{
  "n_layer": 11,
  "d_model": 512,
  "n_head": 8,
  "n_kv_head": 8,
  "head_dim": 64,
  "d_mlp": 2048,
  "vocab_size": 8192,
  "activation": "tanh_gelu",
  "norm": "layernorm",
  "norm_place": "pre",
  "norm_eps": 1e-06,
  "positions": "learned",
  "qk_norm": false,
  "attn_scale": 0.125,
  "bias": "all",
  "tie_embeddings": false,
  "parallel_block": false,
  "init": "orth",
  "init_std_qkv": 0.0221,
  "init_std_o": 0.0,
  "init_std_up": 0.0221,
  "init_std_down": 0.0,
  "optimizer": "adamw",
  "lr": 0.000655,
  "lr_mult_o": 0.783,
  "beta1": 0.9,
  "beta2": 0.99,
  "lr_head": 0.00594,
  "grad_clip": 2.0,
  "warmup_steps": 448,
  "schedule": "wsd",
  "decay_fraction": 0.313,
  "decay_shape": "pow",
  "final_lr_fraction": 0.0,
  "batch_tokens": 131072,
  "seq_len": 1024,
  "doc_mask": true,
  "train_tokens": 900600000,
  "steps": 6872,
  "dataset": "wikipedia_en"
}
MLP neurons of a small language model. Each row is named by its layer, matrix (up: input weights) and neuron, and shows model dimensions 170-340. Each number is 128 + 24 x the weight over its row's rms, rounded and kept within 0 to 255. Numbers have three digits each.
A block is one neuron, or neurons of one layer that tend to fire together. Before each block is what it responds to, as a language model described it from the Wikipedia text at the highest values.

Responds to: Name-ending word fragments. Short word pieces that continue or finish a capitalized proper name or title word split into fragments, e.g. Bab-y, Gosa-ibi, St-ower-s.
L4.up215:120144186137127130099119136109114183149135119146124156161106132109158142145147123147180105127151088162121113142137127124135138135133122084119122087167144136150168141134099097161150106120148148126153113098161104116098099095132136112144135154119067122114101114184150125151133094117119124125076124149092113105135125129151112093110149176118100109091162101162118132155137130094131071117123084122163154167131144118119138113112123119181151138124140128162127113127129159086131161103151099123130118121164147135200156097176
L4.up275:112134148141111145130118133105148144107164153142137160161110151091143137165134161136137114158107114132097133138175124139130141167142128112142125117143136169129176114069110106151138124099139126160117111147095151116101139126138138147095115132124126166079108108153123142115127127108098137100150124144052149129148057129101140101121137145110102135109135122128117111137121130129135125126127134137163146119138172131130135138163168109129151123167146147140126137108149148145186127117119137152135137109151099117157139137148

Responds to: Relative pronouns after commas. Relative pronouns opening a clause right after a comma that ends a named noun phrase, such as ", which", ", who", ", where".
L4.up739:120125119097104128112161172101099138118129150117134091145120105127105118140154125149157172136157131090130142143163121133130105091140151141143139162136100166144102129139110124123101107140117177096093116086110113175084117125121086085113143111110127103114114101133140147091103111116151125157075119155094101081139141132131091132148124108137125133135128109111136130144144142173152136154094126091115142113135127118136151112137139135128101101084121156111120096127109111146159120127135106123119064085138111088139161111136
L4.up921:103178121163135144131115128094138138105123142129129169111147123129169079113124125111115127115155084111127164188119122143091122123144128117119159147123126116094126137161187044128123125139142127145184138103125129113146126087137111091134128156100134087142136097112145134123171118113106139132145166096138134123157107134097144149123107156112112112134124119155119144146071151125112120124169149113124091111114143126122121093140129147146123123162133122135094133167143107120114128155100129152114137127111154115134109067130

Responds to: Relative clause openers. Words starting a new clause after a noun phrase, mostly which or who right after a comma (a few it, has, but).
L5.up12:120147123097129156144166102124122069120156121153150141109113110085101101109088114105103144145112102136088110128137119132144137114132159121134108114117106130141126128126111120127099140130124154113129137100100105134161150113132094146136115196154137119138143118095152122133160183129158140102094113168131056182098105200110158175119166157113084150134115115159075095151121130120129077100131175116141105168117195113163130111107155174090142115134119140129138122132122136138115199111147152144129107142155096116145161069105
L5.up1058:114109153117121152079134178119121100143145117118162119145120110112140114146125126129106124137121142081115102142159117140145172133130140123093109104116152094138132122180138165143158113131147151122119135144134102160147138122159129160131148161160163139117160097096132150139114197115127097143085118125116088146084130147157163143160135128116058120123092098145127175129097113086111144077150162155144096100102115144134115145102152147092124136140141116151127105134103058124097138116169123098088130138158100141144122131116
L5.up1827:104105133117115145146165097148121107157132155155167105093123108106103126144113080161141125134167096149151125097120149124133136122134118108150135107132091139132073153147132122124147139124136153097113127094171160164125118129126100159159128177172172149144141126088121156149107131120150146113134087125098140174137111248093181173130153116126112187121110124124133120102119096104110131138126138092141106155106145136133125110136182135097072137145166087100085121125098125138164132154156141116141141101157108112120136128121
L5.up1998:108124145130090187183141128069103165102173103096099157123135110118142143112116111137106134126102139130117102133129129150102155148124147114130102133125139141125159073126143164188144136117104111089057127103144108124088086137131124145140104182186130119140123131078168150127136221139116107137117119119117127152117103160133093154120137151096146167138112099130080097154125149111121110123132113146145136111102147150152124148136120157075107120118121127090138095111128093105070153127140142118146130134081112142167142106087

Responds to: Mid-word subword fragments. Short word-piece tokens inside a longer word, often just after a hyphen or prefix, as in anti-p(iracy), re-li(ving), pres-ti(gious), mo-sq(ue).
L4.up874:097151142117080134159137120135155103152099114118128137148132104086115126145144149164092156156140144117088096136152109177136176137112120142096142048103137123107159137116114145163130148103136088096114162104120150132174159123135137122101131137170136133135132126131109161141108103133130184118162135149156187170122075162144155105143164117146126118109122119144111125115154114112117120108096135105121129147102120156125162120159145105140109125168113127140153141130114118133137127113116096102155090138088115121134107137095
L4.up1833:128135148151118149092119106144112146135194133120151137140117133092141140100105115087150134153141126087146136121139137111183140066113099085143136131126098094131110142146142123114124118094124137106102140117156131116127132110119133122118140139133107122142111132141167090083095164108159146125085119169148081173150107129147075182134145129079108107145135119182137109160106127102121086103157104115167095150141155144148136111175126142143118140121161054134121135112097128084109162111140103123090123109156138092157126127152

Responds to: Split past-tense endings. Past-tense or participle endings like -ed, -d, -ated split off a verb stem (interven-ed, enjoye-d, depict-ed), plus some connectives such as of, and, &, by.
L5.up347:117149133129147098111144127108112137125134094163122145167101098120122124105113181141120155154088099175175166154174137154136136154123091102126173103128151111110129090134136130098134100155145121108134130190159135099104104155091110142149082134107170117143131109056128140117161128125149140149099119125083134151109162112124169125141134158131159143086115101102124141130087121147131098086151174092155066117114135150133104145157081115155127073151125073074046174142143146146114098154134119119118116144102152132132117114169
L5.up563:121151106126112082107130113126105131133164120136166092087089137104158179119104150116105111125160113087147123131100133152103144114133087118146142082114129103110111084135147075162136130077135160125121143137161137136137160102100112125163129116110133168127100124123121157077142135141125193122110084139094116160129158131130106146118130102147138134123154072123137110161107118139097113131168145092141123147144148116160100115165093094147088132104103110163125102112124134159119129176125116088163095171114163119122161185155
L5.up1192:124120139120117143126131093165141090133117092106095144180134142138102130137132115177101104096191157120141111108135126163149131179126108137101125126200132154104162123089111150119112132120120142077091143120167142141156118138146129118137135103140117120084124111084114162102076147150123135141145143155139128154118147216053178161140122133107141151144099122139155115157130125114108117117135125125122097152137100115141102116122136138131149140165154117142096134106109069141130137105137114164137127143114101116127113150114
L5.up1236:128118104142156118126159079120144109122159122161133134108134126135118174144111112156105108132156114140136166167147137171139140160122081118143139130106119118163131105167151151090128121133112079092082085129185146118121110116155166123170155122144134156157090161044128134135114166148136148140112094146107170158136148130124134124120140103122120118154113110104160126127057139117137139055104087100153095132154145155131114108109132107138093115113128115151113122089122083071184110169130126131156116169116105099137108108122

Responds to: Article lead-sentence copula. The is, are or was right after the subject's name in a Wikipedia article's first sentence, plus the following a, an or year (Briels (born 1991) is, is a 1979).
L5.up706:142135144146143144139117081128131090127156137099153112175094088163129133160106130138162157166112132093119086128160127097147128099125135144111121128152137106135095092179187095139176106114141120123105104145126150118091181128157143117119132119134105138167091157158166145131172120151151100139113099174096092090141127135123118117151111121051142104105145100241109174137126104131128128131148098128123162199077121106134133085140119129166116139137136106148161147123105089149137108100168102121093129140120126102111089129155
L5.up1001:130121175129100085171122126084068151108146140148161161159126117114119115110129085150140151135129133126138131202127116092131169101118156127106102149128110111108147127132114133124132104111118119111142095152168120127085179124144138090159096152168119134126113113144160095086117140121147132104134089126109140084101093119121158157126121138078127117113126058187107151153120127143164122121125108116121161153119124134144139122106142124112108118144120117122128129094126130159130143127151110112128091112119113132152119155123
L5.up1103:152113148097077114128116139105091124147173110174160106132116092096128150144145114159162180137188116143067083140135134165128146134121115112155135091128100157141125131109159118128113177129123158138115106128129139130098162088132089087149169131105084087109104118095182097060110124163137126163110116176111120115123136152092099126154106161107114126131156088136130081167128104135133099180120150107149112154140091114136113116116113178113119149110097113157104169075121121135154114170154142104126126119109125136134122147112
L5.up1626:150134184118098108124079122124126129085140122155139119170104101078113113158144146151154163130126107129112098155135108152167164080082100137105131125121096155114142116142105154133166146120126146137140109127133115146102174139150150133132118126094150096135090096182138129135142153138159100139129126147083117087111113131108161140122113134097067157161142089155111126145129110140144111136117161139117143123150133128129096137110126183093124114144109118137127122104091103149153088139150117128097104163135116116117140115150

Responds to: Mid-word fragments after prefixes. Short interior word pieces that follow a prefix or hyphen within a split word, such as rel-ea-se, inc-orp-orate, pre-so-ld, upper-st-age.
L5.up106:152153162169112107163153120145111116138119110112112176136078135115113145153126143173157158127130150163128121157157130081156151124121136089086124104138166154100127160141105134171113130129129098150142087123163111134155149123144147137102143119123110126107087118145120149135121127161113133118125128143067135135134079136119216085102109121109164119154130127134096108117110113133105159133093117185142167128118109125121146112149135137131161141195118107119147138112152121158171103107098105132158117148104118106103091127113
L5.up1159:106157154145135090105122106099126146154111138127126153100114086129141141114104143108123106144161129144151157168140131123124179153134095116103120139102126155166115114123103148153082137154122067112129101123184155102150159145120092163099106119111113151153103114115146147136158125141120151087136128120154138156127129121131124077141141152110183100085096136138124138139133148129141121083080138119120130135099144185115132131101131133161113136133126124179149147130120113131120111165119131106151127098075135118178147154105
L5.up1359:104158155117129145104096170136127121187134126144161136134087111125123136124093153120139161114161142083134121170139120109145135118136124126133120108151131125101169103110112162150132116127152122115131089129133090140077137144142139161150126121179134138137065113106136156141127102122132151139134143134132143123103123178131166121140133089098081105115122122125124141129158142111094129121133178134105119154101120191154196097145113129146162137168147086150087148125148106139131140124121095093171140105143173129094175118104
L5.up1667:109149154133129181120095147092144178101107119134131173158124168130140139134095192127122120132138150175126126177164133107116148148126130116101119119099134115117157131103107138132160152118147105161135103129127150119124145106122124141105121141105104155127071116100137167128089154149145128102153110168080145155143073155156166093134165165108096120103096138148099086115108113110123161106101145133104113163116151154165178129136147104126120093169160113132148100113128142152137081137117108116164130107095100127132187114060

Responds to: Predictable mid-word continuations. Interior pieces of multi-token words after a fixed prefix (acc-la-im, det-ach, sur-ren-der, gov-ern-ment), plus "of" in census "under the age of".
L7.up34:108152131116169101128169134127148168110133134106076112110164167140139129130097120133109127129161140181149104121146109142128111113109103134129128104129100090105181114148131119060102142121119127104106131108179138120149136168156160103140126154135128156127141130138122133089102130104153112081141127172132159155124129106113112170099174160132129091109100125135130138118054137133120146138084155111144142114125109145121111132138128113133117124136129096087151162115107101145147128099155155165096089102136111128138115146104
L7.up293:140141142094147104105134155120109094144085063150128150129142122110164099166101139145107149144150155155151115169094119166115146124069157138114117118123157122104128110107144146162103137103146091151129126145126190137152125151134137057142156156122148079136160133135132133119102163154098132106117156142127144155064110100137169090134112173102146128100123127140133130139108128106136138151132178166192141114107100145112123144150124146118115145149156111098118153122119132104150102111139122097181156132065133123118134092106
L7.up302:174112139142116075160136155130126105124132109146086125147103142126107113115079133115140156130174130141127153139148098128132133121108146131134124114166112125121103096105116124120140150167143175124151131126122123117105106136153137130089180176117147158123089075141134109096136115173126152127158114124096122121101143112153160112136135121095154141088120150160107124108104094148150121119114163170102135074133122108155090145184095150119116127132142102120170104081109142117181127179126129124121152064114138113135091111088
L7.up341:129127138148128135119141124126193124125120128114072143129137171128158117140123098108078182130153126146137146080151119136127141139094146098129146139121100109120124113124131104146201165105128075172096104148097130153129113140121108111092155136150092121157116097150112106122081183128137158135137122145109156154140097133149129113101159091127154128120125111163107108106127123138115149114118137117151182137115112151132103146121163121136143063171075101090126118088141120124142093180150110098119110069108119136136100120134
L7.up491:141174141168117121110125162153162137137115112116125136164124116146146126145092129110095116144129132156132131136108101134106139137095117143148119083138140076110119103119150148173141114121130076121104117133109176122166161109130070137101108123104177136098111109149095152122143144113125120094120128172140177160132114165124189122116149153139133110108098135134109125119096118107094134134123153128140174142132099200134142077125138125120118127148166121164149141108132135090130131136145113125124125121099085120099134114095
L7.up657:153137164128132060136085104077150087136116113077120204142152170130140128103152150141117163171137118139113104155134141141128164108115135154144123119109123116162106103142126120144119140127112161101162166164166144106165141139172146137149104183133133129142098138104116136159089118116109112111143110133134136170116088129134158121084118131110127116116129131135113104141144116112108117090144143132143126118151099149139146075131138111119086102153143123117109178123106131141192160117133144142170147147130141149113128163125
L7.up806:112160108165149156135110137130133110121096087133099139125125140115149078148103162123120157151118109140180108182103145151109115115139116122112128077148095128158140144144173071122109101124140113152103132112166139124138131095146145114123098105109131155186114135134085182169105124119160126121121127161116134138138119159101125135120125166121147108125048099119107091078137121066104175124116140127141122143073124175136148114151100146109116091152107137134128134164116137140150130132154129096175131120120121107163110125123
L7.up869:127127149122105125128134122120136127147125103146120119152108164139163090121160102122111125141136114170123089166134121099122145105130145126154123071092133098148156144138153105106154155113128120162128126122134158112160125150132133095093141127096126110100154163121107155134104113140106111102116097183120155129150128126124139105109095180111102152069101156119111111112070142146120098148143159153079111122142093120126146116144131090122139138173139127171159141092135087156125120098159143117107124119126135074172104110091

Responds to: Mid-word fragment continuations. Word-internal pieces, often short consonant clusters, that continue a word split oddly, such as gi-r-ls, Patho-log-y, Legho-r-n, and the period in No. and Pop.
L7.up121:151157174124113121120137129132152146133115092163096124154168112150138145140148096148130124159119123128109128107152134115170167102139096129123109107137090110139115118202099133106090155107128128122165127105131103133127134115114083087087121107105160121090133101162146095139131141135161103055075146140085096097176155129138135153175098147115121114088084123124127163143112127133134108102141165130131080083096093148125126125153168134115122114082143122140100150128133164106156149134158120165135126144105147096130110115162
L7.up202:118160160090147145107103133084143123128142123149119096140157104155135113127142105108143165169105076132108116166109151149116123165110113138121160136117112110100132116097138077140133117113157105144118086173126146117110116149156131118141103102126119150132149133123119125113121152094160125153118125140090105154171139097083153122176131144132131144034167119115128110152134135120128149124116143135145183166140103123120125114157138119149132128151128101087177203122119153111134109108149116117111138167180173117182110119153
L7.up492:146077138147138129095141114091131130137166166142127151157086133179114170142099167164131134130116111131125108198126159128107144146144142111123153127148129099131113152100106120142098124102133133120131105143138161151129140108149094153146125161138136115094116128146095166147136141131149119091121120156115118154133130095129119096142136152113153126123140132151138096126105129126103097128164094168129118165109138110124154179111108080111113155138142102120121129155103161158137113115115098100146139109148116117176107159125
L7.up821:120141159154127084113101131121157129112135132156051107117122101111163121147116110161116132153087088108083101118144108185145132114147137141120134154151089149089151159109105108138149138111144106116155101146152134152135142127168118073139122131133168078140143139130095112178096161109093119167169116132109152108090124107118123100120130149123135090152094137173137091081094092118125095143120145147145135134117121111128094154101149126124141117132148112120104128101132120140162120110125116149080125114115104104109127105150
L7.up842:134134175122112099099088147135167109084106117151094097109097145123138152151122155108120109146110082136138162174170082090158114140148147122138175104118139133109150097137155104129099124093119117148141133137155128151132129149135124090156086132130174116141145170131142117148110114123134178146118150159123150122137153112130148117125139170103097138101105134100155143095079158130115109159157140159132141152132074137152126176122126128144117098143128154136128146125111105192181116123114137115105139167091158067158133144187
L7.up872:113126140082135117118102147084123125136110122172124124116092123131143142139111124132148157150138123160116155161135151127093127132114122136186162113094130091131166082101127122153120097118161131175099146134118139119132133159144118100115076146098144149141150141150111128161097131103123132100120125180122141111143096087084159149097138187102152134087134146144109065160102112136106084085114128140122153120158131153131124110143159104135129113197121141137131202116129128113137104102167134124150126131126115106126109080132
L7.up1951:099122120146087091144096143144131149120123140141134156134126144154134140136136145131113112141100100137095134147128106124137142148145142136132149138110077084118105100091091129107125141153138123122103126105171140102128161142135140122106097088088170160101128113136120139147127158127107153117122105129152099119125103149117159114148163080122095124122139135145118116129078148150110103098134135186169159168142118123132157136174117131135104088153176128119186177101127122161150118165139119162155121154124148126143166101167
L7.up2038:150147162101129083106115120113175134136126140118112136135136118134121147128137154166104137162129130163177137120126126137134128111137126138129092115118111121092119130111093090104109129109147169169132106154117142156135163153123123133115117142140166131129168106123105155083100123123094137126131118128083122142132174106111102090127113121094191084149098116156164174127092133109151104121090145159173104153105145122084170118156142194157117157113114112124144142101092120137152096202097104146115122127151116111113167132174

Responds to: Clause-opening subject pronouns. Relative pronouns and subject pronouns that open a new clause, usually after a comma or conjunction, such as ", which said", "that included", "while he was".
L7.up547:105166127115153117124119151108126140067111138127151133155158087132140105143108123141160154142104154127113087123139132133113112193108169097083115151098132112134107135131131113168136077105167153064105091127104115137112125136152126135157120176179163144158129115125130120151137127115113136148111113116100157133178117123119120144110162133084137145080111150127126122083115148112098059132107119127157176125087152144146118145170144144094117133115145115138126101109136087081101138093156118155111123097124117141159154101157
L7.up802:121056122106108133131100121127106142133195133152138106121109101148096154138130150119133182135107149119119110143103139092141142149138123127142146117087114082107165173114078112129146107130151121124081114089123104139138131134140140127147156140117169141114158147126138122141118174157113114137151121125113140152128134161127136119091157127082115129141132099135120125115111125101110077127131101115124103170081103135141151119170148091117105149116127150113127106137103117132124113109130119157155115183115078128122144167149
L7.up818:120142141148140130109132141112122110095133129152167132123125086143166167133086106142158162178094160149127148116100102111080143153098139095079138157141120138127137112141091134139158120102175118108116144156126127136137150127124168175119112107158144137154088132098129129132122133143102155131120133122144160171179112163160124153155165123111092126096130126113112141099078138165107078118116103115134112126090155144117114147128148126119133178160180108135101104112097116060131137130145144114099136087128123118112152097155
L7.up1206:141108137158127110130101119076158150146147112157125090110147094085136112207113139119120147150106146124146135113102089092147136122115143108111165119083144130138188128119141154137127104107119151143127105119114130092169139135119137130105087147157140097132142126128109139111163121113115128116124135128130110141146079117145109143146161129144070144108151108175107139115102126116165089162130140128151077106123154172134113118147127133132116182153108125121178117099106132108123115119162140166155122081102083110127089133153
L7.up1550:114120106145171145110184139130116158102153119123142106083148127120126136095126149147172131128148133132151072154076177147119141114131122086117125137080080088138136121153103137157151154134131128106135129146134114193127100107119141064128114145116164139104117129112090113143136103105129145113116133129137149124123170129146120167101119157128130122149147166121158127110068128091123132128113138156141144121131155138154107130176126131094118152156126113118124108112119082134127113135118120134144153177122145132124126132135
L7.up1751:097126129119139135157150133125162126099196091160079128103122130109174147111161187103084143128197120112178087131164101149180126090089152113096115123093151117124164127133133104150103148096134160117131105090121155120164154131119096171088156201130183108146127097113095128147152129159122125141132082128138095110122112128128137119117144123136058160082127096153107160124106141131099127124138138113146085143097134133168105080140165139106113151181109108162157131092097125158119168110174132142176122125100111078123138153140
L7.up1875:113135145126120132164113150083133114137173088153145203127152101127164110122096112156123169133117135142135155125114138150109134114122152125110107144139114161165163154140126126152106115143133119098172111157157179077184146187169111169164139170184146083121137153118118136213121143110099156104113154174136143113145117135115138157118126126109100152122135129126081144124121116129114085105116118134136136129075150126179110102136099137093119118131064151117112144112098157128113098155100134139097166074104127127173129130120
L7.up1976:101125155169160140123138107144096124126189096155178113136119053135118101132126133100097113166095132120124181105133136165091203119105165123141101113125103149147114119113131183120132115133131107106164109119141102095131121129180131140173131134122122184100138117123115153110117156129119174143125168139151147159147159183109092113109168126104143102131129116104135093116116127086122113142084118145111121109133147134145118149136127087079127142136140111144134104125128068082118149108175118121107106107111120108146147130075

Responds to: Inside multi-word proper names. Interior tokens of multi-word institution and place names, often of in University of, plus York in New York, Angeles, and mid-name word pieces.
L7.up186:106126149146098144090143117115162156099115165112135143142110171143126109123145178122162147148154104086127125135157135084212142129100151101168124105140122106114113113152132130117134148118126175127116119131145127106161135152169122106147121143122096142106154108108142141123144139104136113137143133136108166130158140098136134115158113131115105105085136118145118105123100117102123132121120149141120104128153108127165134152131096132117137129139168087121153168133100091153141127116176144167097101122083129113111140120147
L7.up363:141107125147079137138096095110166154139112107139154111121126122119074108125135173175069129129191081098162075142137091130159118092115128080114107132154148118118194118161108146121152145089155143099153120144144126160132166126139168085130155112101115149100117141172144104123118138138140131091140104144127159120146111126130123115120142128158098113113125130154104152132095101124136149142094113139165148100147158127114141148137100106149139095144114097082154133139117151127159115174144124124154131129120113116111090116143
L7.up566:110152185100127118071119137148168113114138127141132093137085148148108120155107148138141118115136122121153101165152166126129145100105104112082162099158101097121150091153130143104131153124153121145121117093103132191119109124159152083171118115066137167118110119135109111119130168104173148150101136147107146120118171115097126128111106091121146124130136087116094159138090141132126086121158156112157112137117143117126093192142134135140113167128170145138119166135138116107091154153200138157143112087149116154156099145133
L7.up714:137117183134141094151091143115092119113133110155130116132103135124092120113115111130113144160143134134098108137141146093143125050114128090107137140165122128145124153141097147139163167146149141143165089133130110157122124084120089124097131136096129129143106149155188130122139093147193089094139155135128128092115156163102160103137102126114084103140136167161142127132098112095085128122110137200147118140120160184153171154104142105130131113156149087157094126122113112113112105111178167131149102122141140127124108135123
L7.up717:114117145107132150066126143139167133135135109132167163112101162130135113106152144148116133138120107130104082161152195153119147083096096103118168099070140126146145100161064130164136167149153139153162110089156143146127129138132116097096143091143163133150110139190095171117128116099151106099121143128101158121160158140140131106121125159136087079118128160145129124101136113129086128124137145164151127125156155120142108097124125142123127141183165141145145130128157108128153116148142124151140097115134128126117178124126
L7.up734:120104152105133115090097090148133148170138117145142126152087134131148095173120159114105168084083127116099110164162181075094087098112105078148118111106120128152085130114122100191127169147144122132139130127125121189104145112117117150117129099123117125141133110175146180120170119149139136089168124155100165144155114083107130116118150196128101119127159091134106121123144115123130138124142140135143094137131166122158129161110057121140102188132130114121128150125127136147128139156131120170107115104159127114120160121133
L7.up1538:154133152137104127117130137091140152156128110128146129108103149119098138115138148144122130126158113121138127151123108105112132106148125077116119121150143131140136115123128125120155158123151115146177126128157150138115168094109135128120146120130103151142130097116136180117120168084144126098148149155088115140091094121155110114129161147092135116133107097103147113110125099147130176189121106149147181116103128143142093157157093158151117135179155099144119167108126123167121133153148163132149159110164099146143166119078
L7.up1703:112134129094160115097117127119155112076144139135111143128085144086151121116137169109104125119138097110160098125150188114154133108107134132135144119145128078128165118124177131132108135117165107111113141104175128186143129114122129173096134116173150122103146141164149153140108094111124137097130107159129180120147142107102104098128147165131148096129107142166135172121123124144108103146179108144210105130145112099133127120143105149174098138141153075146127167110131063073109116172144104143152097092136109124118127126099

Responds to: Post-name appositive punctuation. Commas, dashes and linking words that directly follow a full place, person or entity name, as in Lyon County, Kansas, or Tatum –.
L4.up22:134123140116148132119094152167127141115121136137154125116150123136113104131144098133107158124126105145155129150165137162125122117123123137090114129128091121129107141131100122115126121104134128108152079131135111123116119089131131173097113117143166178111105119083125171142113147135153111150186132145086137155119150175138154169099169103118128131120122149129113177110151120136149145123121095121085151143063128140121168127148149115068085131138130135123115120110092097120153149086149137101096118131132090123148112123088
L4.up264:127146137112085094156104089101120149117146157143157118133125112131134122148126079131168150106137112130112122115135131128187129119128119133135134122125119129118114154161147138112119135059149130148085080142112102106114185104133148112142142143169153104109098132164147122141126171128129124166130102129066092092128127115137112167116106108129123124168116099136146123176142131131140110152094101114140137095136123109154090097103152143118109107097128095125102143126136100125132131118147124148113124150129161092129167135093

Responds to: US state and place names. Final token of US state or place names, often after a city and comma, e.g. Massachusetts, New York, California; also year digits (1927) and -n demonym endings.
L5.up207:124125138107117180110083187166157140119134112116126151150082176109103132145128127182151128144142125117146084126146147125113107143151132118086156134123158121168139130156101118108135173149165166143093133044159115145093162087126143131177114165131148192125114107132138159121117134077083139139191150145091088061161119115105131129124128143118156078095154111159131110135128140128112125156146133114113151073093139135130056153135095132123128121150173131142140148113141131177132105157126105123110105106145105126129099131127
L5.up1119:111122175169072096111135111162107158133115120154132191137081156119099115085144148125100129117146069135148113130152149128114132065117130087116134101155103115151131090116121148118164129159137124136112141118128138136119165133165165127146099125155111101134074128091160114124100156106090119120180149141106152096127157157148112113142123122084163136129160125143113146145098112145120135108142111152189155075123161152160123139141119119117111139200126101124138173142116081127104125104142081099143060107121123128091146108166
L5.up1180:158105180136125141123115132154110136093135135172145124139118109134100135152128149171135154114154120106120125108157138108173117091124120106154144110110145125134151128124090133084113147113130109137084164106126154129128181106130117131116105142115135127153129153104144135115122172141128161131160134139124133118122151108155108094134110117095122124125142144143111115117124132131113075148106122152152148113104152146144118140157141123081144095173135154149119131112122102145151131077148105140108092135157154147127130121136
L5.up1434:146147151119092099135128100147116124102119108119108158128101142117109186158152154161161147070194099112122117132127171116142136131133181108107128109106107105167152123135099125132125123102141151112125120075131120158145115103137057083127171170131114104083093114082158116114119126107128106133164131172119129098129154112143143114116120122107120113163152092148121091169076136120117119132110140105165113104158138152153122113111111134136095150147099122108118171085148097131132142097149098099165098136135110105171112144136

Responds to: Later words of proper names. First word-piece of a later word in a multi-word proper name or title, e.g. Tel Av(iv), Mount Sur(ibachi), World War, Ministry of Foreign.
L4.up486:142125113117157145088106115128148182127146160150109155141077148161135128099155144095146133100161146072116126148161155098134088083129141087138130106197103091147089135126142107112090160129117120155107105080131137107117116127124159087140097141098070120176099140149135112149122108128153155106138177121134101089141130140110120073167085138116122083110178150145131138116138141148122134163146122120142125138152126116159153161128121098155136140154161106147116146118110118127128144122146126111123131093150140152146101156159
L4.up673:086207137138124114125119149132115099159122107124153111110134115090182173129124107119077158090082117102135134149116137136139114122172095136139180154128140143195150164125128130136146159135140119077174134157174103129153144141122132146184142121120140144151140025144136127118085122124115132138150142133135163141168100126112134129113141137142185133140139112112117091115167145120094140116078101110126158096113118160197139148124158107142117134141147125119158129129132135149124123138089108124106135131122118054135147122139